{"d_model": 256, "n_head": 8, "rope_fraction": 0.25, "qk_norm": false, "attn_scale": 0.125, "bias": "all", "optimizer": "ademamix", "lr_mult_up": 0.668, "grad_clip": 1.0, "schedule": "cos", "seq_len": 256}
MLP neurons of a small language model. Each row is named by its layer, matrix (up: input weights) and neuron, and shows model dimensions 128-255. Each number is 128 + 24 x the weight over its row's rms, rounded and kept within 0 to 255. Numbers have three digits each.
A block is one neuron, or neurons of one layer that tend to fire together. Before each block is what it responds to, as a language model described it from the Wikipedia text at the highest values.

Mid-word special-character fragments
L3.up7:101135147143137101109115136102101120124166107150139112159137141167094142090128129125121142104126141080153129154074138160122047107148159129161134122119146150106118133105089149100170103113108134135101090128134120110115128152144084146109114109150109107143167148114099138141144180117141110085152149079175070129113126096128157129121091140125144137130091127081105129113122094127116160135163
L3.up320:110127126121116111073183120107164068126108160156086109158124150105133082125172139152141083085093114115132115113113163176113136119178084124103105111086086150139128097131126117112140094153120159109131101146108128114135139142137128127148060122098146157137164136121122121149155113117173120157158147134125126173139139132146142165084123149136138153178160142134097116135147121148110102133121
L3.up440:114167151135153159134164113152077133126148126127124147122100057134146139112131176117154133118129162111172170121085155144145090151140176101159124134094138116173116102106102140094165106149104145124117115133118095118113159132164103145163114153131107084129125153100168185081135168133169148130117171102103097159151143085131136112116117089110105160117124136159114171116128110113157126116142
L3.up707:115095126124108108067130128144104128155145122100105119156146108112134114132117131149109130122104144118125125166143173123122122172143141123093152130082140096185134146084124114090133119127060127171079134109093133097082143122123129136159119127141138141141147115116104105184078134150140127112122108106210113144137143107124194139121187139131130127137152146129094163106117152127166103124133

Mid-word fragments, often after v
L5.up108:110143185151076139090123114104168103159165128098144109129147118102140145126161155144126091150106124121165147121145102141117150122121127112114104183141115096138128082106155073138110116137139160113132091139142092094111097148121119139124158102141171143111160105136104150137148142092118154154139116111158160164125086129109147130099074141158115096124108111079133106131117143135172144138118
L5.up115:147104128143143159098154133158151112138125149100172132121149156152139096101121116121089110081148109146139164116073110124170127104109109129114153139091155141126113091130219116118163175092145172157152166100117112126104138133077168159146139086128128166111143141132111108150119159110132136104118173126168129156146138126150138112148103133139158146119134120119132129111086102132115129103115
L5.up162:114116171097116106091099135109147110123153140109112124177117115131129157097137127171146092125183129140146126155158155150128135098143133130112158155106109138101147126124163098108189197113072090161147142161073122136121133110122109133087104116085146117118099125093140091123126130110132139123139135133113118164152146132160134141145103151141082122130154131145175160128107153099099165169179
L5.up171:119126144152131170131137136156148092163103097139119093141153132126117101127126147139128130122121120082158154117151126144166098110115098127186125137101145141125162157126151102142166098097162153139129141110112128134164147126104112110118078101123146130117148111135095142100184125111093129141111159129165143146138131095119092124132121160092074147166165126120137160141116094133141126145157
L5.up190:109127103181126153115140132090117121111136169117097132131136133145141130123123113156149167100131120154152097140117138109117130129083169124144125150088152176102136154125128111107151098136132149142162158071132125123101113149130147142105124124099143118174137160137127145123087117095133143151145124113132131167184109075152123126154117143168099119141127138121119070155103160119081074132161
L5.up297:121165163084153146121160111081167131132132162128177072166135093140113132144148086075140153099131086144142171145096149198139111132119146124157130089159126123136085120106116108127141113142116119131128120115123124096120066162154094114145110134118132121168166156139121109142126113121109150122150096112141111143189117134087113107132097104106123097154145129116113110114131130143128140128123
L5.up321:113147120146102151123130159106142121085168084169089082124115151116109070133146096133110104125101156122146099120110135110164097105141099107136143138115148089157089100097078092141133156125149121108159112113096096131121119090098130150129109130083151195122186168130164131109139145070126152103115130145152112134166122105105112135125137116161138122136121138115151113128127147136161097112149
L5.up322:117148159163139161119148117080090119082140127138133115140104095125131117124138148150146096132134136125146124138098162103104114140105144098119139122076113131135102115095115163120148141121099150119123139131118099131144151164126091151171129159146115132172150112130141107124098113146089085118124139115149132162110101128113105176151126124132117141121098144137138093138139140114107125145138
L5.up351:111170174090152150139170103121135150143147113135145107139137137097131111147126161088120119120136130121152128117144124109132124110131115151097124139132099131157169087112142121110158112169131123140146145146087126129134089117168128141157084133114149124164154134110125144184120143132063170124165126161128171123132153125145129115133138153132105099192112115130136154136146125132121140104097
L5.up429:140146131118116137110151100151108126147091129141114122102078142180118103132159153154128119113157102149094113125102132099165093096116134138143125169121097136134143084151127131117128117145133157097120099118119142105189104114168067074101105099103127120148103131147127149115145120127108117155149161118116158104105148142087138147091130185191136126151084168142118130144121136133115118144143
L5.up486:127120129142131150098110124136090130101124129168118141181109125161166126110152098147156140117123079130131159112145114163110097085098116108177148150137130137159187112134134146166118107154117073171154084087138142142145103117132064111143086116122136093156150098117150131114090111132104124137133128107186092123112159118134119145163159150127134159127163155096155111099136083103109113142143
L5.up499:126131127095117145086152081128096128101148129170146110106135115158158128130120119154112099124149144142100108111099116120161133158152120156093127145115101116091133155078107140131151103121147121149120103114115124145152125138109093053153154131099136142140145118108147150122138142085109134129115156078170089133115062117146141120119116145105110161151137166139112124095078126117125111149103
L5.up531:138091150101150080109139138174090133082102083135136111089106133154127108090152103175169137132110136096105095126119112148165148127180083123156144169133097098130121112078135109123108123115114121154133128134127131140165125125097099127137117112120113145128097185096126138133143090165110127124150106116165102134167184110104154104099153144156124135131112150102118112122176108134138102095143
L5.up534:188137099113155170113127140106100142112103105156091087131116091152122085113107163111132156128185165097154116118130136134114112126114140073167104156121084145127116148109110121133128109126126132133139108101119065122123124129178157126144133147124120104151138144163140099111154147114139165051133115175134153117141167119133112134094087148140121150132117133104170112149103120155135108114145
L5.up592:155117121140126113082162150107110148118142140094106127116134134105118098115138127201115140154089117110178127131171160111150123145130099142113116148129117130129101126125098105091137107143124120160153113127134100096144174126139099144110089174100145108132157094118115128121121109101147112143172108160152162145144140129120109108130139124152134151132132114117121087115132098167126155129120
L5.up690:121119120127130145126132111121166115123086119158116097125110121164192086043127162112144083118136125139158125153146119125110119088096128120125150134146131141107125122122125075123184148128134136156150111141096099104186099130127124098113100103158119132148129115100124139143113086113119171131154115138160109102104146090106064139131113136138149127151105125149116176125114145136121135143159

Nobiliary particle "de"
L3.up61:133131122142136111130127156118114115125119154138104110138106133159108090094172132149121101119137152131140169136127119152148129132113091111119135151136135147200127104136131118130120098174157087090153097138108114084118120166148116128134135120143176126139124136138154139087100086146119112117131098123103102138166120107105143146150107101084103143131101120139142105078130117108149101103134
L3.up200:145143130118176103165129123162110119129125095133164108130147101139136117120145166167152099130130132142130136117102146112116157083150139133113097162129112132181142103110126114170121133148109121131137148133142097100146128162108102154134157133176118102127137133127091145149139128106126133126084143115155098134174106113130113154114133136152147096173122141116127102106147115190100138150137
L3.up204:101096130145097168119122154127130145147144106140153109140124095164129101100174072131090139117109156102139112102150126167103111123129094145145131135156148157103082124130136126104104133131117135113157109138123087112124154184149094142103104137152125126097106171109105152119130112146114154092141107151162197146121134098140130125138136178142187140145167171125123130103093091144094123142115
L3.up244:139149147115118100120141113092163147075128139119125147172111099168157101130167126169124161110136136115128171121077131142151165079083138096117110135130123138161162080123115144132085134136147132163144119128100117126083146161103109174153128113126117092094151124143108106144164115128128112114106142112168109127153118162130130107133118154116134115139138168148095166126176099128122111160109

Word remainder after onset
L3.up179:153094158152099166099171098103119076138114132090158133125127142137148127136099161124124099096137130101092147135104172161143102135142128128129121144091125147155124156133144149130096099143145150126082119088122090117132141150101156119115109107147100134076142147113140130132102096126131122087085174136123132132089127143100139140144122163104132144154139112078112145124120121136174099134128
L3.up288:118129185156127095123172140151114065155104113125123124124108108111149123122127113157132122131091154141122128090124137092142161118111098120102096148102115123156127133162128136102138129118130171105115084140138103103076170142135124140155119164119071140118144159159136174156070127102132145121090120136133186189078159119109150157108106134129141187109105147160095126139183131135126121126099
L3.up445:122101102122136172101124107111123123083083126123095089160168133160144119126113092084135107112110141125160149119102118119120119135166148119078150137138145151110165116131142149145102105172147139137098098119113132146147081130144098149131067171155152127118144128128096088118125119141149139120156104088138119138125150129114135121133117134148147124098172153142123163142109121157098151118125
L3.up679:161151118113172108119147131140099129141108077112100094171142136114153175148072107122134133122132184122117125133156176152108095140176094160105111138155111115112094138126076100134155148144145076130080095128107125113114108120137159117132145152144063162125149071131171112136098072113126162128144134105109153119152125145101125114121124138082090138157128146091104122154153143153145124140116

Foreign-name word pieces
L5.up3:159167146159139150104155198153133131098119181134145122118091098123153133114139173113126124089135093093124173128129147153102129161111139147140142134170115063141113106128103151115131128133152099104137103131154164139124150095138094151143140139131139109101149151102091174113125127109092138107125131166143106107138145127135156087139168144138128093133117131109114117136105062115116134092140
L5.up24:076201128140157165120127136129099137129097163106089137152151109136122120155153161168121142118145163119134123120107103104117135124121140132108161147083112123111103047075137121141069130181103143138099147117144096151117131145154119116145134153140116183119139098127172119158128106117117086106115136099167116101097153117121143123126161145125142135157098141107099126149149088079129131148138
L5.up166:138155128084140139120142118131135128106156130131103130128132135139147118124165133124126151100127123150168160096092124103148139145143113110107142196115096139152150122115153143139122110124133103097084147164158100128124139126157135176117113154164087151098134071129160143139136124138127157154131114145113106117147142127103148100154132179128124117162130081087185119127134105121077105114125
L5.up250:129094124143151081131211155151108095124142120128139138134133077122142131124122143131130118087068092104118126069133144146143137109132106085121172168140116116181127127143135148144151157138135130107119140147122166148113155214121133134114128144151146182141107104131095114158156088078130095109124128102131136154145118189118120127155131150136161101123170121073114118135110123139118139124134
L5.up281:124149126151162128140165101115104114063146145138144118120095155121127144118161130141113091146105128105164164117122121138137115136154124095090118140140121138145072097124098087117091136159158175154117089131140106082114113106121113094134069090126173139134145152130102153116098105109138113083120098131124120104131099104143073147131123154149079128103118159137110141121141101138146149150109
L5.up291:164124158120160142114149133139114134101100140138138116121172070086104124113174120137141134139075123129120099108102150150096129145105142132131129150130104139117119109097123113108085119125124103168131148101109119133115158136149144151106174143108115130136105102111121147137105151114102123107153089115109098106067112137117148130132151171105082108129134110110141175099138137132112128116122
L5.up304:168091129114150088107135132112154158107115156132088173097084096164101105123182141172143136141089122138156142137109134165139151092115156117106127128088084131176142132134124129116105110111132170148140118150118097128166112110097121144120134147146132169136089148147115146177159121140124151140130138159160142152098146134107108116138090147116075143125119117129183158124113110137100096119125
L5.up436:162126117086120116153091173126159113113109145125096113089105120099110089147143091113129176116105126108117136096139108115120108094108161105148149122146058138136160089131116138146128152130088091164139099116156107135133128140129146173117100118139169132124128141151116149131162115130094184119120163163109114130114184112103120089115130180128101155169179122101118129140124106130121124133131
L5.up474:120132143087133131148111141115165119108121116113114079111148153122134130143151145148138078102107123136166168123122105096149081121119126110188091141148142083149120118147138066165146128128082084120107127146101156130113100169105135188122119158112092142112142129117099096109148071062132148145169098167069121133163127116153094119088095096150105099124135138118127127144149116137148136136123
L5.up493:124116168157158154161121125176107133125122111134096144113145108162147114120149159151118144096108139128134138096109139139109148117176134141089143111164127106167134066153099139129145138133145167132166116139092124098148158165130123088115085148161122104152201157140158121092129069143119084140144110133112158120155115135099090142142126144120110100150151131114141123107138143091091152129063
L5.up585:068151107162111110127089118129123082139142142153121104151150140124140100086153109152121117092135141117127160140129149145140128155152112124142112125165085135131135114116170086131106125142101089099118168130117134103126132137158121166128147154113115122144122118100111176109191114153094127123134119103126150109136098144133092105100108174091138116118154147140107128097083115122138120120115
L5.up650:149135074133148179141102112130130120119115147168123141111178143142105096192149086178139103126179137103127098108089127106132114139128151112174142146141103134166167151158139139149127159138109124156097093193145123125118117119148130115104146116112125143159103138097120126097115099130121131158118123160125049125156123111166101150162097105124120120153142155095119152158102114122106105081114
L5.up658:133117136121125119140136153085162152143117112103124083132090120144153088106175136106142105114107120156120121105126112094158127118124111085152082149141100117144113124125123164127128117154132116136110169167163114123143151200119103136179117152101135086143124091146135154186112160139165149103159107109087130145143113128160131155126139119130121141138169123132146093118096145129144118120123
L5.up703:131160094128119109149099144172146131112138127130120141130122092210141102142150137108150172124146124094128169115101102143111115110117129148134130159108100197122155123127134111127123108114092093158169150128086123138102116106149112123126110119114076147131164058122155138118120083122132105110142106137128117136136183161098088149092103129173131114142160186124164130121091096159145132104148
L5.up723:116113139091178121108102143091085139115115072138143080110107123144115129119175109154161118067148154156138134113094172141119138115093148136097084129146090150160103108100132133147127087156083126170150106110108149175098123105169133157157152140108131144111110117114144121109106180085131140132129113141145137122139148174143122106114088138081109121125165101141136157093099072145138119139110
L5.up731:132128079091127116120094139109117100128137112156121109205141106140110139119128134131152171077098145138162130119120169144116139122151125116112155132107115141130116110126148150142077137156105089142095127153103134115136111109100160162134141107121144135174121125129112130152105057148140134096141093117163111117139132146165122129105132123105106157143137091134118099153168113109136142075096

Noun word completions
L5.up29:158126135123108118128171130139119125162142130117127120114152135129126109140115119125106104112133194128114124068123178127133150121144155160112125157101103136126120076120123115107132092133167119133122122098114097150163100148136134130102097137135164150111143179113129122114109103104187100128111138104109137162125084156157127110118122100135133111103155116109132115121113126124133172093096
L5.up90:119179134133085120136170110144151126149115124081121134156130137169148137124122109127112103118146134131153122126174147139122139126134107149106110114129146133114115111120109126129125168123182155142109076074082155105088140164117131125156124100172158145126151153101109122126115111144153116119147159127108146133129097137090164103162114118110123100161103140118112133114136125114127125108160
L5.up95:084119152093108150117129119122098120128075124122119106097120142148125137157143110107095175111146167165113126140150138138137144164172129136161119123143127077116080170159143193136165084142133117142146123117128098111112115111134091148150129141111130119118140083124102145110125104114116134075124141141109131223102144098128110105144084151135115118110102174111121096148119165110093125105149
L5.up136:134151175156119177098142117156142118174118145090138134125194111099139119149071114163141129163089167132135141098125116148130132138150144134137096156119143123142102115172110156111121126110116144092136111124105124153105110164119140088118069094134149131126104151109092110144139113134137142112143163140088147145122136137116121164120073112096126116129088144171142119179053161136096161143142
L5.up209:098111158125119167128100154170126087130053138111112120130103062138110151095099106096076122128107140169119152147146099132083162099093092122148101136099124149121126117131132128124195162153130121152107109115144105117112095133114108129120095122118109117110139115102133151160137141120144149077120177107136143092103156108153126111123085126102135107071092123132115144148102148141144130119146
L5.up247:123155114144063084169091120137113131136117146118140079135151099105098172120095141152153115145111133143091140118090135111111109135111155103128116164140130145130154130133171151087114136090149104186121093086114085125141175138101138119134119134140099089158166114065180125069099128123130099161133131129143133126125135104149095134119053128115122132142133158119131138142171148174165105117145
L5.up435:161139124162118160138105130184129133070091130097100103128137137105087107118087116156117100100102114101109161090117178150155119137134110159120103130117156112112082079107191127083148103156174132119148088149155138118116105151156085103108082101124097157132126152097155061139098118106117169173109134112056136136131139146122136188099081116172130136093096146135125140185146147181120152140125
L5.up448:132113127148101142139112118156145119136169122120133108124164116126120124119099081105142097097165170129156108120108153115120094150132128146161146117164073144100119129135144159136147175132131106156140115166112080126092101133132101106141072176153125091103172112114153112140145077120116125102103127147132138195139120129131135138107074169154138130110179131163127171137073107127131136100110
L5.up458:105153163137138110142130130141124121121088148111135081145142105098141143090142127122155134128136130131140075171152112149128120149161154111167104118151099071132098119143143160126162134098142155151119161112119082163137127145146132151142117153129158093137143113136107150126074079160133160113094134125120174127130141142138070096128122167121140127107166144118094147121155124105175124133129
L5.up461:171156172115165146125141133150113124148102108113116132147116165115122074077129121169101124150117143147085132183114145185115139148171084119136116144118131101112136113141115159124137139138115108120086131140087132117121120147173102147103097136135142123114107131104096114162067114122163132115146120149171103152148181184139146109131150111092119126143094113138100121099155155120161110124131
L5.up490:097144120127129134121146134115140097102097151111105121137139110087087125105162134146126081135132129095138119088122113170104136074145150161081089105123154082149138104090112109130146133135177146094143132134088076099135137135101136151122116088138112158120102149085110153122105159129107142145126091149133103149135137134120154103130115116077139159123116178136105144222187113155140153095148
L5.up549:125136138143107150148140111137064101143092145114146122134136111147105121127078100123072124114125170094129103161124155175147125113144148133080122166127116146116139114137103132155158130165106166142102074084152068124084136126127114110158144105169141132118159087125154093144113123147129130137102169109077147165098152159131115152122071108113139172149111123148119152133110132113164148127147
L5.up632:134138124103118175132148113103138102116126156128110149102090093131112096090129127112123119124178115148136133122115135168159175133097096099163096179126130134108166154109106105134131101107146117135136130152105095143116124134118155142126108150116138122128151113131120070145121086145169134137133139087165120180116142140119130076095083114128064093121129110124151108183110135130164161137127
L5.up639:136121108103138147106134102156111081136112125093143101141106141120118089123131147109052117135192124156037110084123138108161108117145111122118073093121130132098122125140120145145180151176120111119133121151066073085131159150111103158103078129174138112109147148133156137116176107108134148121120152114138137144130134134077135135167096133124103107162121111091150120117127141109114134121144
L5.up734:133137128168119156122104108220112090144094135084129153167138118112107167125127117115121108140090140115119151122161148142125121114137161134160151119102096162105141158130111109122165138146157137112122144168129120098144114102121117126143137174136124110133097092173126152124101124140106104118112112102131103139121131123119114156098155148136106127098126144088162110180149129147148153070144
L5.up754:138134095163140157087075138139083138170121176098158164141184068113112152103186089115112095143135152133113107106149084148155110119121147119131142163108113125132135111121138140122167142174134161120108032140130125104111158125158180154134123119128120132135115115113173135147074137111132095123080125149155134144105133177114154120135101119102118122135114132090145152131132113127152157141096

Romance particle fragments
L4.up196:122139097126121143136146094130162128123160104139120131138106156118088119147157135146125136111124101144116181128126147103113125104133114072109166167152113142169070155142156113149112146134150105132101129174127121108098147143133116150117144149112128131154082126169120154158135117106133150128168114109150053107116089107125110135126139116126135088135139115129116150100135069158119112126130

Year-prefix tokens
L4.up270:135147096114135126091107101129175145113103158135107118133161106155155153103118112132129135096125190148146112132116120134143156103119110110156123175117121160120175155152115115120128103128150153122128096122101156062106117121171144139128112146126095111134164145126135166091130188129139129114136130129117131120167103109122124107124115159116117112121150136118131146107154180105156126110125

Year digits in dates
L5.up15:112105114100177141137180136106121125133113102158139137109118125137094143125103119168129109099133114156180163118113140169119153129139159150093100163122116137143115132116117154117170125091134159146135107119137115131152153083086146136104137118102117102122074114102147144113078123118173120121091147113161089101146104074122171122142123130129117092158160155157103120192125092121158132133133
L5.up105:137185153118116119120159141087148138138113133134112128142127140119106148139112156145157071153130161117131143107132082131134171080075119115161127125157153111104141143138163153139154132148140105113098109153132081095125128120143153099154127096147113111130119132168133139150100090138125132120110144141159118111152133153120109113117128092116132116104079129113120121122114107148126111121103
L5.up112:108141155127095130138134118169119070139083131152114109131157081090124157090115126118128121128116155121148132140152143106120120102104152130157130122065091115142124118127094108095158125140134158140173106137145124126134074120121163132132075134155175145136166143128168154159110115118107114122116158129111125143107089119104131096150090126086119138120116117084159131137130119094118127121122
L5.up135:102126150114123168145144146091127129126134159133106111156187100124129122091160103158131142149147147158127133133123105123088139109123120102098131133137151152147154104096092154106101098129115114167161056120159157104121165173105163103140128136097165194126173155167136170116115089128121144142096140123212126102124100154138128113172093150120120096107125149185146138140101101112087117142153
L5.up199:073117104138131143120143142146131089141092156133058129124147131145112107162142140120111112094108140109147134095095127145063108123081106113125133131138102150146143104130148121127146133114127151117114137175152082118080158119144168119132098081124128097083167142153192127059105145139110120111132108110142142124090152128133130131134143123124142150121139131109147138106166143146142123118107
L5.up293:097117163141103135118170143128098104107149137119149104162140116137076122076133133136106137140142135131153142150117170143107120116137115140093076124168123152130107113134096161128161109138041120113089128168127107131171107140154120101093098092122120129113087146156113094140076088126125167168127084110107138133139094175128133156130129134152161164105144154121126121148128113126182113097093
L5.up323:107140144170146138136145200111105134168157133107162178135159130113087105122142136157112078150116130143149152118108126109089128102087113147127025130099153113110127130134100167173182081119128137114152108132121124124130131130135150146155120130127132159115112126124203146092126132111118138106127129125149125095173191183127163130098132128116147192162122119188112132113160125128128119142107
L5.up356:164123148169164165095153107171111091126110103102159119195135127146137121087130145129125137072181126130145091129122148150104140119076134138141099136156116100138139087104123121121118121118128150117107119154123113132122134144158119187131107085135114111137095118093101169089116121112137167112156162145114137120148093163147096139122113132119128096123150110126094134135172103139145135087129
L5.up365:134135195142064138113105104143104129146106122121146151144180131122090159074116137131132111127142141111130137117113115145113108079099115178079095153112109104120134115122126129127117148108165093125132118152129107182152164135123148140109120101128113137129099150149140167151165144141119143107196149144142128147151114145119137123130154127092134157139164088177152098178172126145138149170149
L5.up417:144140126081086096089108113147156183141150112130078129139098137122116135150124111136124119115128118129096135122143108133081144136114152125120107167117113097164153110130133077144140119154168163110145146172126101118111116161120137141134133164133116148121144095133169171146134117129092118098128140115138141128142158127092115135118100145141177096120114131126167127165132126112115155108103
L5.up477:153147128153113141142092134139149114156130169090104066164179152127099057107110099145107131148140144154159097091159168145155157100121109138158088077092145178136153178140111073134184130122105135156115097116128156106099092169132071134131123131104143086103134112133119114155126126115141155147089135153152129195143137098153129101168144141126117125118084110106094127106149156145158140111146
L5.up595:098098129127136086107148155160121114126134151118107133098166096094139122130128122118165137104140144127117121120081118105108123100110107103135102083156078094150178145135111156170172104090133110105138149108139130066094113130190105130122121136123162152122120120136136172123143116109148122086162111101132101107147111153145155100158117126092120116106119121140090113171124164167145116129109
L5.up620:141065180138135181131105111116093150154106120128153119148125174145119093114121164146119142063117123103168147121126104154049154076118119137082099132147161100124079137137133118128150126119104146151143110147112121174146147073137093115135105150156118086136106107144132153140115113139097135135116169076124116161136135125158125123152109147140104160102133105118149150155137092128124154131144
L5.up693:121118102125139163108114150122120104112109115082069125171090129141136190136115134149134128134134129121162160132113161132154122106115106123139092135122096123121160115130119110159160124080114097154110090163151132148117167141127098107124128117112117163093165135115133143100133154085129180084142159107129151131113136155113120092126130115111118124159148121128139133116102098134102130111121
L5.up707:095138141097045086103108148120135109166121128093097113157135101073117110102144119116115091126136102133157103126133145107155157114142125109156053170127103121118177117149147104132142129117109126116171133154131095140126110104133115100179125120136107173176114137083133143127134123128112120141149137135127110095122128148129107088163139154096101156118117130128137132132154128200130121156159
L5.up713:097143131160133103132137121132123120137145119120157078177090099104160108127144132184096104145121136119155112112115140150150110083072141116112119125139104118147076098099156139130135143111084102143154146149137133099145148150147100141118116123102196159127093125132122155121117137114138132122094165124158109097112094168149154103160134139118088144117100117121147123121116106167112164103120

Split-word fragments and bytes
L4.up47:120164148118104141112132118141135133085162101132155109161129142147123132151089116106147085126097135112153128113132193157115141147123159137138137133102148155128148109095096147146139149120125103126095107139119092118118116160119111132102108112121125133156146120116128137132121156139102111115118161027186114148140081145118123118108119137141090147152084116118124140114130083129122126147168